Weights of a small GPT-style language model, trained from scratch on English Wikipedia: MLP 896 GELU, learned positions.
MLP neurons of a small language model. Each row is named by its layer, matrix (up: input weights) and neuron, and shows model dimensions 48-143. Each number is 50 + 12 x the weight over its row's rms, rounded and kept within 0 to 99.
After each neuron's rows, "fires on" lists the tokens most often at its 100 highest values on Wikipedia text that the model never trained on.

L4.up408:24 50 30 45 74 59 64 49 56 56 80 62 36 45 41 53 52 62 44 43 36 43 43 54 53 54 32 51 55 62 52 44 25 62 52 51 74 74 64 45 45 49 43 59 67 31 31 61 56 54 52 33 58 52 62 46 55 62 51 56 52 74 32 76 59 37 50 31 53 63 42 55 38 42 40 62 56 51 45 33 43 60 45 61 48 58 61 22 35 42 48 47 39 44 65 43
fires on: "ru", "er", "ra", "ag", "c"

L4.up735:47 48 21 54 47 70 44 50 40 57 30 44 56 60 72 43 50 68 54 47 47 44 42 30 51 77 40 59 36 45 28 53 36 52 45 44 55 24 45 58 65 64 44 48 57 62 34 50 59 67 33 58 50 41 38 64 45 41 39 64 42 60 60 79 60 47 58 53 71 51 64 42 27 37 30 45 57 31 47 48 37 77 64 31 57 40 66 33 17 48 48 44 55 56 43 60
fires on: "ur", "–1", "ni", ":"

L7.up811:36 44 61 45 40 51 53 52 44 53 36 30 45 66 50 32 51 59 53 51 55 60 48 55 55 48 47 47 59 41 52 66 37 35 54 48 56 35 42 25 59 52 34 53 51 50 20 60 49 55 66 71 37 41 42 45 33 56 44 63 48 54 48 57 50 57 57 71 32 35 44 31 49 53 38 24 28 42 38 32 49 59 61 60 57 54 50 53 58 43 39 66 52 37 90 43
fires on: "ol", "t", "la", "al", "k", "d"

L3.up224:62 36 57 54 50 47 40 70 25 38 57 60 36 32 66 37 51 37 45 48 58 56 41 50 39 49 60 42 52 70 66 52 48 55 39 52 61 79 63 53 55 51 40 62 61 36 67 28 60 47 60 41 67 50 36 25 50 30 37 57 54 55 70 63 53 51 43 54 35 61 50 43 62 39 42 59 64 52 52 48 47 59 38 59 50 51 49 39 36 71 48 55 40 27 74 46
fires on: "il", "el", "bor", " Bel", "or"

L7.up603:48 60 47 61 27 14 52 37 58 57 57 51 45 24 27 49 58 39 28 45 61 51 43 64 45 35 52 66 52 48 56 51 69 47 47 46 28 57 82 46 53 44 65 54 48 51 39 73 48 43 43 60 49 56 62 68 44 43 56 49 59 46 62 57 21 55 38 41 59 52 55 54 45 58 29 49 38 68 61 43 76 54 50 44 56 32 56 46 61 59 47 61 57 46 59 33
fires on: "op", "ar", "ad", "im", "d", "il"

L3.up699:40 53 61 60 43 58 70 41 49 28 31 25 50 49 44 65 46 53 57 63 50 59 65 32 59 45 36 60 44 57 36 77 19 54 38 54 43 62 37 32 57 30 40 51 49 54 57 45 63 34 75 31 35 36 48 52 56 42 51 52 61 56 38 71 58 50 54 69 49 54 57 50 61 73 46 52 28 66 53 69 47 51 43 48 57 74 53 27 30 43 48 36 48 59 58 73
fires on: "o", "s", " O", "e", " A"

L3.up614:61 81 49 60 38 76 69 57 60 83 38 43 58 46 56 49 67 51 57 63 47 45 54 38 44 24 26 34 47 53 65 33 43 47 43 54 52 41 46 51 49 36 49 47 25 59 51 42 63 61 40 55 49 37 41 65 56 62 43 63 56 22 45 28 79 63 39 41 49 58 32 44 61 54 56 54 60 46 68 36 39 49 66 47 39 57 52 59 51 55 50 41 37 37 42 49
fires on: "ph", "en", " all", "Species", " of", "n"

L3.up85:57 34 43 44 56 55 34 41 55 78 39 36 68 53 59 40 64 42 38 57 64 49 42 36 56 48 64 88 50 51 37 55 42 56 53 38 38 48 44 36 49 59 49 48 59 56 51 48 57 53 55 56 52 39 51 53 59 56 49 61 44 35 42 39 62 58 42 35 60 41 70 26 70 58 62 55 32 57 78 58 55 48 47 68 56 46 47 20 57 65 60 64 25 40 65 61
fires on: "d", "y", "---|---|---|---|", "ies", "vi", "m"

L3.up13:38 59 48 53 38 48 45 29 47 40 44 56 22 48 59 31 52 66 61 50 65 59 47 40 52 27 50 47 41 48 52 36 58 54 49 73 47 55 82 45 52 31 37 75 65 50 45 72 27 76 37 43 61 61 43 47 37 66 79 55 59 51 47 57 60 59 76 41 45 63 65 65 67 49 57 47 45 52 31 44 41 41 55 61 52 49 30 63 58 33 36 60 61 42 46 60
fires on: "ach", "u", "gg", "ough", "ch", "p"

L3.up350:49 64 76 54 36 61 50 50 51 33 39 45 40 59 41 35 35 77 60 48 46 50 50 33 39 39 48 35 52 61 62 57 42 59 47 62 59 33 50 31 60 35 53 64 43 29 32 58 53 45 48 46 49 37 33 20 33 45 55 56 39 65 38 70 51 66 45 68 81 65 66 51 46 51 41 37 30 44 46 58 62 56 37 62 54 27 42 49 29 42 68 44 50 51 59 43
fires on: "ar", "b", "ba", "s", "g", " car"

L3.up504:50 49 64 77 41 34 82 21 59 57 36 31 68 58 46 38 56 46 45 49 49 40 39 51 46 49 46 64 48 67 49 65 42 57 50 57 45 60 68 68 22 56 46 47 47 65 66 31 34 33 32 46 61 47 52 39 57 34 53 47 35 26 61 60 45 51 38 60 85 48 41 66 57 66 59 54 54 67 66 41 56 56 57 58 63 53 37 31 53 34 42 51 55 46 26 48
fires on: " p", "ch", "p", "ft", "р"

L3.up389:57 59 48 52 44 56 60 59 42 36 63 52 48 33 42 25 38 56 50 50 35 29 47 69 32 61 41 50 53 78 53 48 33 73 28 56 74 50 39 57 43 54 47 39 81 43 27 71 30 40 56 24 53 66 62 41 43 39 28 61 49 75 62 55 59 57 34 53 56 39 52 55 40 33 44 61 54 54 31 44 54 38 41 39 41 49 35 52 56 21 57 34 47 60 61 46
fires on: " Ba", ":", " bi", " Ha"

L7.up342:53 37 56 48 41 54 58 44 50 46 44 48 28 32 30 53 60 25 53 80 25 56 45 43 08 49 29 43 60 65 68 67 31 45 37 40 49 64 65 64 36 25 47 63 62 64 54 56 39 47 72 37 55 46 44 54 51 40 44 45 65 45 59 39 67 41 52 40 64 34 47 79 60 56 51 69 48 67 58 40 41 54 61 25 59 52 51 51 35 38 54 76 66 47 49 41
fires on: "S", " h", "k", " g", " S", " K"

L2.up862:46 60 59 51 46 49 36 35 66 45 31 78 52 40 40 35 44 54 56 51 51 57 46 52 43 40 37 35 59 55 54 37 18 71 28 56 63 64 46 55 49 52 33 57 92 32 43 54 72 42 56 49 45 40 55 49 37 54 57 55 42 68 46 55 32 58 31 51 65 68 41 71 39 48 41 44 48 47 51 56 29 45 61 54 40 39 51 49 55 34 55 44 53 58 56 47
fires on: ":", "ba", "mu", " Ba", "qua", "men"

L4.up296:60 40 32 47 34 25 56 32 66 51 71 29 57 53 38 70 57 50 56 54 40 40 46 69 54 43 49 49 71 55 65 50 39 62 54 31 38 50 76 54 52 41 49 54 54 59 59 63 54 45 37 40 66 54 71 73 59 45 56 46 52 45 44 52 51 52 71 53 33 33 57 51 35 54 57 55 49 61 17 48 59 32 51 56 49 63 23 61 37 67 63 38 45 54 35 44
fires on: "al", "y", "or", "us"

L9.up97:52 52 48 56 55 67 52 51 18 53 39 42 57 46 43 53 42 50 30 55 65 45 44 25 55 26 33 56 51 31 42 54 42 44 58 33 32 48 66 53 52 50 51 50 57 43 25 59 30 44 61 50 34 41 56 59 48 83 31 63 55 29 62 61 67 36 37 60 79 53 47 53 34 91 59 62 53 51 71 52 54 32 28 49 51 59 72 50 37 55 60 51 49 57 49 56
fires on: "s", "ic", "lu", "es", "fe"

L7.up132:60 60 53 49 45 59 49 61 50 75 66 25 36 41 57 50 63 75 69 19 52 33 57 38 62 40 41 44 30 27 50 56 58 45 33 40 35 30 39 64 76 48 35 36 61 58 68 45 34 53 53 51 78 48 29 63 52 54 49 56 77 46 49 49 55 50 46 60 53 42 27 40 25 55 56 35 42 64 19 32 41 48 35 42 54 58 35 47 76 55 46 60 32 50 68 54
fires on: "n", "st", "ro", "rd", "k", "an"

L3.up663:38 53 71 50 28 53 57 30 78 24 48 17 42 47 56 47 62 67 58 40 64 73 39 59 49 46 34 65 54 51 51 61 48 59 53 46 50 42 78 40 49 34 57 21 58 44 36 45 23 58 39 34 50 48 69 73 54 28 31 48 43 55 49 56 72 39 45 55 35 37 47 54 41 58 56 51 34 66 41 40 58 40 68 52 51 45 49 63 44 66 42 74 42 56 37 53
fires on: " |", "r", "an", "y", "or"

L9.up709:78 58 55 41 55 48 41 44 54 50 51 50 66 51 54 58 36 45 53 46 45 54 52 45 68 39 47 69 53 35 52 46 53 48 62 57 57 32 49 30 45 48 62 54 55 64 51 45 55 46 50 23 67 48 45 44 26 41 49 62 39 44 54 35 65 50 76 54 26 28 77 59 55 24 46 73 58 48 48 67 27 27 26 50 58 42 56 65 36 33 42 60 56 68 50 51
fires on: " at", "at", " of", " and"

L7.up301:40 45 58 46 56 60 66 56 44 73 61 60 68 56 50 51 68 52 64 43 51 52 58 31 52 47 52 51 56 31 82 44 57 35 46 56 32 41 35 48 67 40 37 50 61 51 68 69 54 68 75 62 54 51 40 44 45 21 50 29 58 17 50 48 55 43 45 48 51 56 41 34 40 77 58 39 50 45 58 47 45 13 46 47 53 49 49 40 46 36 38 48 49 48 52 40
fires on: "e", "mi", "o", "ro", "k"

L9.up669:38 50 61 36 58 57 58 54 24 54 43 36 60 29 56 55 47 35 40 51 51 46 46 57 33 48 54 37 75 47 55 53 34 64 48 48 55 41 69 56 56 35 53 48 47 34 53 62 59 34 61 50 41 42 60 58 38 46 31 31 67 66 86 49 59 41 71 60 62 45 47 48 64 20 37 40 45 12 53 54 42 53 58 59 38 64 68 48 72 48 55 67 49 59 62 52
fires on: "at", "un", "g", "s", "an"

L9.up124:49 54 51 34 33 23 48 63 43 48 34 42 43 51 27 47 43 43 45 41 65 27 54 54 43 39 66 59 40 47 55 57 71 55 57 38 38 49 42 65 63 52 43 50 68 46 35 71 46 32 59 60 29 40 40 48 51 51 45 44 53 65 65 46 58 35 58 66 49 47 30 70 49 68 56 53 67 49 47 31 61 35 35 21 55 52 39 37 35 50 42 48 48 51 48 41
fires on: "ic", "g", "ze", " No", "ong", "s"

L7.up717:57 60 67 46 45 44 68 52 34 71 29 44 63 45 55 58 45 28 20 60 44 72 38 61 61 48 63 54 39 34 71 39 33 71 39 52 44 34 82 29 65 42 62 64 36 51 40 72 71 41 51 34 66 42 39 45 44 36 67 56 61 44 55 48 40 47 48 57 52 58 39 53 59 48 59 36 43 46 63 44 40 53 43 37 52 46 48 55 63 41 32 61 55 68 35 39
fires on: "d", "ar", "ul", "mb", "ak", "ad"

L9.up50:49 46 56 43 48 73 33 47 55 46 59 46 52 41 56 58 52 42 56 39 38 61 40 45 44 42 49 59 68 54 51 45 30 29 14 54 43 58 55 45 43 17 29 58 47 60 36 52 55 38 65 47 39 51 67 48 74 47 47 57 43 35 77 50 53 62 30 44 53 38 28 49 47 84 38 51 41 36 38 48 51 43 49 40 78 57 50 42 49 34 59 82 48 32 54 53
fires on: " K", " T", "k", " S", "M", " M"

L2.up601:58 47 55 46 48 42 56 67 57 47 59 44 49 54 43 48 41 57 41 40 66 41 56 42 52 61 54 44 43 46 58 68 33 35 33 42 52 70 51 63 24 49 48 37 48 65 38 57 43 45 39 59 55 49 51 58 45 41 52 52 72 43 37 66 64 57 64 80 41 47 31 42 45 59 64 43 65 74 43 44 49 44 42 48 56 48 59 46 27 58 53 56 58 47 39 55
fires on: "em", "d", "ro", "ron", "ach", "n"

L3.up388:40 60 51 36 48 55 46 60 57 47 54 34 49 61 69 43 36 64 53 44 71 69 54 26 56 68 65 59 54 35 68 46 62 52 32 42 54 59 52 57 42 46 56 20 51 51 40 41 45 50 48 36 47 29 67 70 54 35 72 35 64 25 38 52 48 71 55 68 59 41 54 22 64 49 41 31 69 62 49 67 45 44 58 30 61 38 53 53 40 37 39 43 48 36 38 30
fires on: "re", "n", "ron", "ri", "ro", "ra"

L9.up415:22 42 62 55 51 53 32 58 49 36 23 18 70 59 49 49 23 49 68 68 74 51 56 53 64 47 49 53 59 49 43 48 46 67 45 59 47 74 40 49 28 42 24 42 35 61 48 52 60 60 35 32 51 39 83 49 81 43 63 67 57 56 49 52 42 69 46 52 40 38 62 54 46 64 50 37 26 59 40 56 55 45 65 33 53 51 57 56 36 64 56 46 55 47 48 47
fires on: " co", " Co", "o", "ite", " fa", " A"

L9.up420:55 32 45 58 41 47 63 55 64 43 83 27 70 43 46 50 70 74 40 61 37 38 60 29 59 55 64 42 62 20 63 33 64 60 64 35 49 52 44 44 31 36 61 44 65 63 63 52 41 31 44 34 30 55 49 57 56 63 40 61 28 65 66 43 54 51 35 55 29 56 32 66 66 71 62 61 58 57 40 70 60 59 39 49 33 45 58 48 50 43 23 49 53 48 38 48
fires on: " ", "er", "mi"

L7.up698:74 33 47 52 58 68 47 68 55 56 43 42 29 51 61 50 58 41 69 48 21 52 41 57 48 34 46 40 29 42 81 31 45 28 51 42 51 43 44 49 53 22 43 58 36 58 43 46 48 61 39 68 51 59 54 44 60 32 47 53 49 59 64 45 52 55 42 68 56 51 26 57 49 67 52 57 45 39 77 40 32 35 48 60 45 58 61 42 48 52 62 76 51 32 79 58
fires on: "er", "en", "n", "king", "th", "ed"

L2.up34:48 69 41 65 44 37 41 44 54 30 68 50 55 62 55 37 71 50 38 54 54 49 64 24 72 37 42 58 51 63 33 51 50 69 50 54 52 21 56 51 56 43 62 34 69 64 47 38 39 66 47 50 55 60 43 32 39 42 55 59 47 47 47 65 38 56 52 47 58 31 67 45 42 47 78 58 52 64 49 43 52 66 48 49 49 57 60 45 37 34 48 32 41 53 49 48
fires on: "y", "or", " of", " in", " In"

L9.up780:68 44 45 67 59 51 22 62 32 55 48 38 58 51 39 74 51 48 65 41 54 51 49 48 61 43 15 56 52 55 46 59 42 68 49 55 64 41 53 58 47 47 57 59 72 54 20 55 44 80 48 38 53 60 34 33 48 51 63 46 48 38 60 73 47 65 47 69 37 39 61 46 55 20 61 63 57 50 54 53 41 48 42 52 49 54 50 59 36 53 52 25 43 51 50 35
fires on: " b", " In", "In", " g", " in", " 7"

L2.up193:50 61 52 34 62 46 59 40 44 52 49 53 23 37 51 10 51 49 41 68 70 64 63 57 41 60 43 38 61 47 51 62 71 45 22 58 43 57 34 42 98 32 47 64 48 55 62 36 50 58 39 65 66 55 57 42 58 58 40 58 49 55 58 50 46 66 60 39 29 25 41 59 48 70 49 51 55 60 43 27 19 67 38 23 58 44 45 53 46 33 59 64 54 42 45 45
fires on: "w", " w", "u"

L2.up541:44 49 66 29 31 71 48 38 51 61 56 34 35 55 68 28 60 55 21 39 70 49 41 46 52 66 70 60 56 62 56 50 32 63 41 59 56 62 42 44 29 48 71 43 48 48 54 33 70 44 44 52 51 37 50 65 52 63 46 43 31 43 49 32 68 48 54 62 32 48 29 36 55 40 41 58 39 60 42 63 43 39 45 52 49 46 45 45 62 48 63 36 39 21 49 71
fires on: "d", " of", "y", "id", " and"

L9.up727:31 26 46 55 48 72 29 44 50 42 50 57 49 40 53 53 46 54 32 49 58 59 47 44 50 65 33 51 46 41 72 40 53 32 40 57 64 31 68 42 50 28 59 32 46 49 42 57 55 50 48 41 24 45 74 43 55 29 44 39 48 22 41 49 48 42 57 63 48 56 52 48 65 48 35 65 34 46 49 53 56 78 59 40 48 53 49 37 37 36 19 38 49 32 53 80
fires on: "ra", " A", "ent", " a", "n", "la"

L4.up216:30 48 45 39 57 24 59 44 29 48 47 56 43 54 49 47 52 71 45 60 57 45 55 56 79 35 53 43 41 50 35 59 31 45 49 54 48 46 51 39 64 36 56 64 48 50 53 50 62 49 42 41 36 48 33 64 59 55 44 69 35 47 50 49 41 65 45 46 24 63 46 52 68 85 54 45 38 52 44 26 53 66 33 52 77 35 53 47 50 42 70 30 43 45 58 68
fires on: "l", "s", "y", "pt", "o", "u"

L4.up794:60 50 61 43 40 43 77 70 48 46 23 41 48 54 63 33 22 47 33 82 40 43 45 36 57 31 40 38 26 67 82 44 52 65 42 55 36 47 91 41 50 48 43 55 28 36 53 63 65 58 37 43 44 55 64 54 41 61 47 40 61 64 42 21 68 36 42 56 35 48 50 55 47 50 50 42 50 66 53 43 39 60 44 38 35 69 47 77 54 46 52 67 61 55 48 41
fires on: " of", "der", "ib", "ible", "ive"

L4.up293:41 69 83 61 29 44 65 62 50 45 44 63 58 38 68 29 42 66 58 61 63 40 18 34 49 34 53 57 37 45 59 45 51 61 56 37 50 47 69 49 43 36 50 32 33 09 45 55 42 65 54 56 61 35 50 75 46 52 58 41 43 43 51 55 74 58 65 58 55 62 54 63 66 42 33 51 45 55 62 44 60 59 40 50 35 61 42 42 45 28 55 52 33 64 66 40
fires on: "s", "g", "b", "-"

L4.up489:40 61 54 61 61 46 50 47 48 53 61 44 38 27 49 66 44 56 32 59 43 45 51 50 49 40 74 59 62 41 78 60 31 52 22 61 52 54 53 38 50 51 59 42 30 33 62 28 46 49 35 53 56 70 42 32 61 41 48 56 61 57 76 60 60 54 41 42 09 44 37 53 64 45 58 48 46 68 40 43 42 64 41 61 65 46 38 45 58 39 45 69 62 52 58 47
fires on: "w", "th", "el", "il", "mb", "ow"

L3.up801:50 52 48 58 57 28 60 60 37 44 36 58 56 46 58 56 30 54 45 44 44 64 54 68 54 53 45 49 60 50 20 29 53 25 62 29 50 27 54 50 62 47 36 52 51 52 35 57 58 61 57 56 44 49 48 65 62 46 62 68 49 52 78 52 37 68 47 58 48 36 55 41 52 49 37 17 32 14 19 53 76 68 63 63 36 43 55 65 59 49 49 35 67 66 38 35
fires on: "li", "t", "port"

L4.up214:48 31 67 59 48 31 58 46 58 51 48 57 38 55 44 78 53 27 55 52 53 41 29 50 60 52 27 64 48 72 56 38 40 71 40 55 32 42 55 43 49 37 78 53 56 69 59 36 39 48 30 46 51 66 62 29 39 43 40 61 62 55 30 60 65 52 62 51 40 40 40 27 56 68 30 29 67 49 51 51 31 66 63 31 56 45 61 35 45 59 35 48 31 56 45 52
fires on: "s", "et", " sp", "le", "al"

L9.up344:37 27 50 49 39 42 55 35 36 53 63 38 61 45 38 53 47 42 68 63 48 69 44 59 56 32 66 59 57 16 54 44 63 54 59 75 49 41 46 16 54 54 54 47 42 34 54 60 48 33 45 44 35 23 51 65 44 62 37 54 46 52 68 53 55 30 45 58 30 53 60 57 82 46 69 63 49 52 40 50 65 72 49 36 43 46 28 54 40 46 50 57 51 61 40 42
fires on: "\n", "==", "ent", "er", "ter", " an"

L9.up59:36 73 40 42 53 50 34 81 35 40 32 63 40 63 37 37 68 42 58 41 56 39 49 45 86 46 39 45 58 38 39 58 43 30 47 55 57 49 52 40 55 39 55 44 41 61 47 44 54 31 49 40 40 40 30 47 37 48 33 72 42 66 27 57 49 55 31 53 47 46 50 58 50 64 41 52 51 49 43 56 46 71 78 49 36 52 31 45 46 44 66 44 42 53 59 81
fires on: "s", "o", "i", "un", "at", "a"

L4.up106:53 85 60 58 52 67 65 46 43 57 47 52 54 34 51 62 65 42 56 46 26 50 54 54 68 31 58 13 52 42 63 40 46 46 35 26 60 56 51 49 67 24 48 66 61 58 48 65 50 49 58 25 59 51 44 61 31 56 53 40 58 35 52 35 63 49 42 47 28 63 61 50 25 58 65 47 49 48 45 76 56 36 57 52 63 43 55 46 61 54 45 29 33 44 40 38
fires on: "e", "k", "t", "ce", "te"

L7.up771:49 70 43 64 40 39 69 40 54 65 52 51 68 27 44 21 74 48 60 32 59 68 64 43 41 48 60 60 51 53 42 57 78 38 34 54 28 53 67 47 62 45 31 38 64 69 57 48 75 48 56 65 37 44 46 65 50 34 48 52 54 19 47 47 42 58 48 52 46 69 35 43 64 34 52 31 51 63 48 41 54 54 48 38 76 66 55 41 70 47 78 51 59 41 44 51
fires on: "d", "y", "i", "ad", "na"

L7.up821:53 47 48 52 40 31 58 33 44 46 43 46 55 68 24 43 60 31 59 29 53 47 26 59 36 40 62 58 53 45 61 26 51 63 67 44 62 63 36 58 56 71 55 42 40 34 51 33 55 41 49 41 65 73 37 12 47 45 65 53 39 59 51 55 49 60 42 41 42 41 50 58 55 63 68 61 55 54 58 52 56 40 25 46 46 46 39 48 44 34 54 29 54 23 57 52
fires on: "arch", "u", "op", " in", "el", " me"

L7.up726:59 48 55 56 47 35 37 52 37 58 50 63 34 56 33 61 35 75 60 59 39 42 40 44 04 57 63 66 37 50 52 49 20 61 49 51 57 50 55 40 39 37 54 48 52 40 26 74 41 44 47 55 35 43 62 69 43 45 52 49 52 49 51 56 56 57 59 84 73 33 46 52 63 47 26 60 53 53 55 62 77 60 48 50 48 62 53 34 37 50 49 44 56 49 33 41
fires on: "s", "b", "g", "n", "st", "ter"

L4.up748:26 40 67 37 76 23 37 55 46 58 40 59 49 53 57 60 48 51 36 59 49 69 39 49 30 65 36 60 56 76 52 48 41 45 33 50 49 45 52 37 48 43 57 43 63 50 60 51 67 53 37 25 43 42 59 50 44 42 45 47 26 45 36 34 43 54 47 80 66 38 54 55 55 46 37 53 38 61 30 38 61 72 63 60 41 25 47 55 48 63 50 51 43 61 55 50
fires on: "la", "li", "n", "l", "s", "t"

L7.up284:63 49 57 36 72 42 52 50 61 65 48 50 32 19 42 39 45 46 27 67 51 50 42 62 58 66 67 44 45 54 61 31 42 68 27 52 60 31 44 42 57 59 79 54 42 36 30 56 59 40 57 46 66 60 23 38 42 40 60 61 67 53 58 35 43 51 49 23 36 57 34 43 41 48 59 47 54 59 55 69 59 58 36 43 46 51 50 55 58 67 54 56 32 64 59 48
fires on: "ver", "tor", "man", "mb", "w", "re"

L9.up757:44 55 54 42 48 40 64 40 51 34 27 51 54 57 56 31 51 31 47 69 40 49 49 48 53 65 51 55 72 48 37 52 39 42 31 48 38 48 43 41 56 57 29 62 64 63 54 32 59 27 40 52 62 40 63 43 45 53 40 40 69 60 51 53 47 50 60 73 49 55 42 36 55 28 42 39 54 73 66 47 26 77 56 36 56 35 48 75 59 43 41 55 78 35 62 35
fires on: "s", "ction", "leg", "u", " form", "il"

L7.up113:29 62 53 51 45 54 62 71 38 44 53 49 52 44 38 71 52 47 60 17 40 52 38 56 80 57 52 51 69 33 43 31 34 54 62 58 80 51 61 46 63 57 40 44 43 53 43 46 54 39 32 83 55 29 37 49 40 41 63 52 46 47 39 60 38 54 50 52 71 68 40 61 29 42 69 25 50 51 32 65 50 46 29 69 43 58 64 66 39 40 48 49 53 41 63 43
fires on: "s", ")", "z", "re"

L3.up44:44 46 52 47 39 53 50 24 56 33 62 44 18 54 37 38 43 61 67 48 52 83 67 49 40 42 40 53 46 66 55 48 50 55 45 53 35 60 79 76 51 53 50 44 41 50 55 46 36 69 40 52 50 45 32 51 63 60 46 52 52 35 47 34 73 55 50 46 67 52 44 59 55 62 64 30 75 45 73 55 33 52 58 50 51 57 45 41 32 43 71 50 54 42 27 64
fires on: "d", "p", "u", "il", "ta"

L3.up109:53 38 75 50 41 37 61 47 42 47 33 69 65 62 48 56 47 53 45 52 42 57 41 34 70 59 61 42 55 71 45 48 53 58 59 55 43 40 62 50 65 52 31 55 51 55 52 52 47 40 53 41 46 55 39 61 43 44 31 71 45 52 35 40 55 74 40 50 52 39 70 27 65 60 78 65 34 54 24 48 39 55 76 77 44 50 47 51 59 72 70 47 75 36 60 37
fires on: "f", "de", " f", "F", "c", " Se"

L7.up419:49 49 52 55 55 40 31 41 72 44 46 75 49 64 47 60 54 41 68 33 51 59 45 30 35 63 44 61 57 43 46 57 65 68 36 66 65 60 70 64 61 64 45 50 44 59 62 52 47 53 57 46 55 42 71 38 29 34 53 40 58 33 48 44 41 46 48 71 44 34 46 53 40 45 69 51 37 45 60 56 51 49 53 41 51 52 28 37 50 34 64 61 44 54 54 67
fires on: "d", "t", "ti", " di", "vi"

L2.up25:27 52 53 48 40 53 35 60 51 44 41 50 60 42 60 60 35 50 58 50 47 72 58 32 57 36 57 48 57 61 35 59 48 44 68 47 52 52 41 46 56 47 70 74 41 25 41 59 55 48 28 36 40 36 69 38 61 35 34 45 49 56 34 50 37 62 56 48 44 55 35 41 48 54 40 37 27 65 59 31 64 67 50 50 24 31 46 30 47 72 50 62 61 57 63 31
fires on: "li", "ar", "la", "fer", "ter"

L7.up815:61 44 49 52 59 62 45 49 49 57 40 42 47 47 32 61 32 44 53 67 46 41 29 35 46 57 39 71 54 44 46 56 43 59 59 24 42 54 64 44 67 31 36 67 44 28 40 60 64 68 60 56 42 57 40 55 32 57 45 32 55 60 62 59 68 64 46 64 55 63 65 36 44 41 65 64 27 48 61 45 32 69 75 69 57 53 59 58 64 65 53 60 73 44 51 39
fires on: "s", "an", "po", "d", "ap", "st"

L7.up279:64 67 40 32 40 69 63 54 68 44 36 31 64 59 38 66 30 59 48 49 49 59 43 31 67 46 53 39 47 50 39 34 60 46 43 47 68 56 59 42 60 48 33 48 51 68 39 50 51 59 58 41 45 37 53 49 52 51 53 54 56 77 32 30 48 16 49 54 34 49 46 42 49 56 38 62 52 48 42 52 53 28 36 70 59 61 53 68 61 66 52 55 67 39 22 53
fires on: "ed", "ant", "ful", "mon", "ist", "n"

L2.up395:33 42 57 36 61 37 52 33 55 54 54 41 59 41 41 43 65 57 43 76 49 63 63 38 66 57 57 81 35 65 69 71 34 57 53 53 37 48 48 56 28 54 58 54 81 68 51 44 41 57 49 52 61 63 55 28 41 73 49 37 46 64 40 49 55 75 57 55 62 32 46 46 49 36 53 54 60 43 39 56 52 39 52 44 50 28 49 28 57 48 43 55 53 57 45 35
fires on: "-", "or", "″", "ary", "ate"

L2.up503:42 53 41 42 20 51 53 64 58 56 41 40 45 59 65 67 57 48 15 41 51 55 48 57 55 38 31 55 53 45 63 40 42 60 42 68 69 50 65 54 73 55 55 72 39 20 52 43 59 61 31 61 49 47 50 65 58 43 60 41 55 51 42 41 33 28 35 63 40 43 58 35 50 55 40 66 64 58 57 45 33 54 55 48 50 46 23 52 38 44 48 69 72 32 64 50
fires on: "ib", "ant", "der", "ide", "mit"

L7.up193:51 54 38 68 50 58 45 62 52 30 82 41 56 51 62 65 41 48 45 45 59 37 50 43 42 45 40 36 63 44 64 54 51 63 44 34 44 50 61 35 41 56 39 43 45 65 69 65 57 46 48 62 30 30 74 50 63 53 64 76 49 52 59 21 50 45 58 59 47 40 38 78 53 63 49 48 49 62 59 50 58 60 55 30 63 46 53 49 35 44 37 55 44 47 47 49
fires on: "lu", "ri", "/", " $", " ", "^{"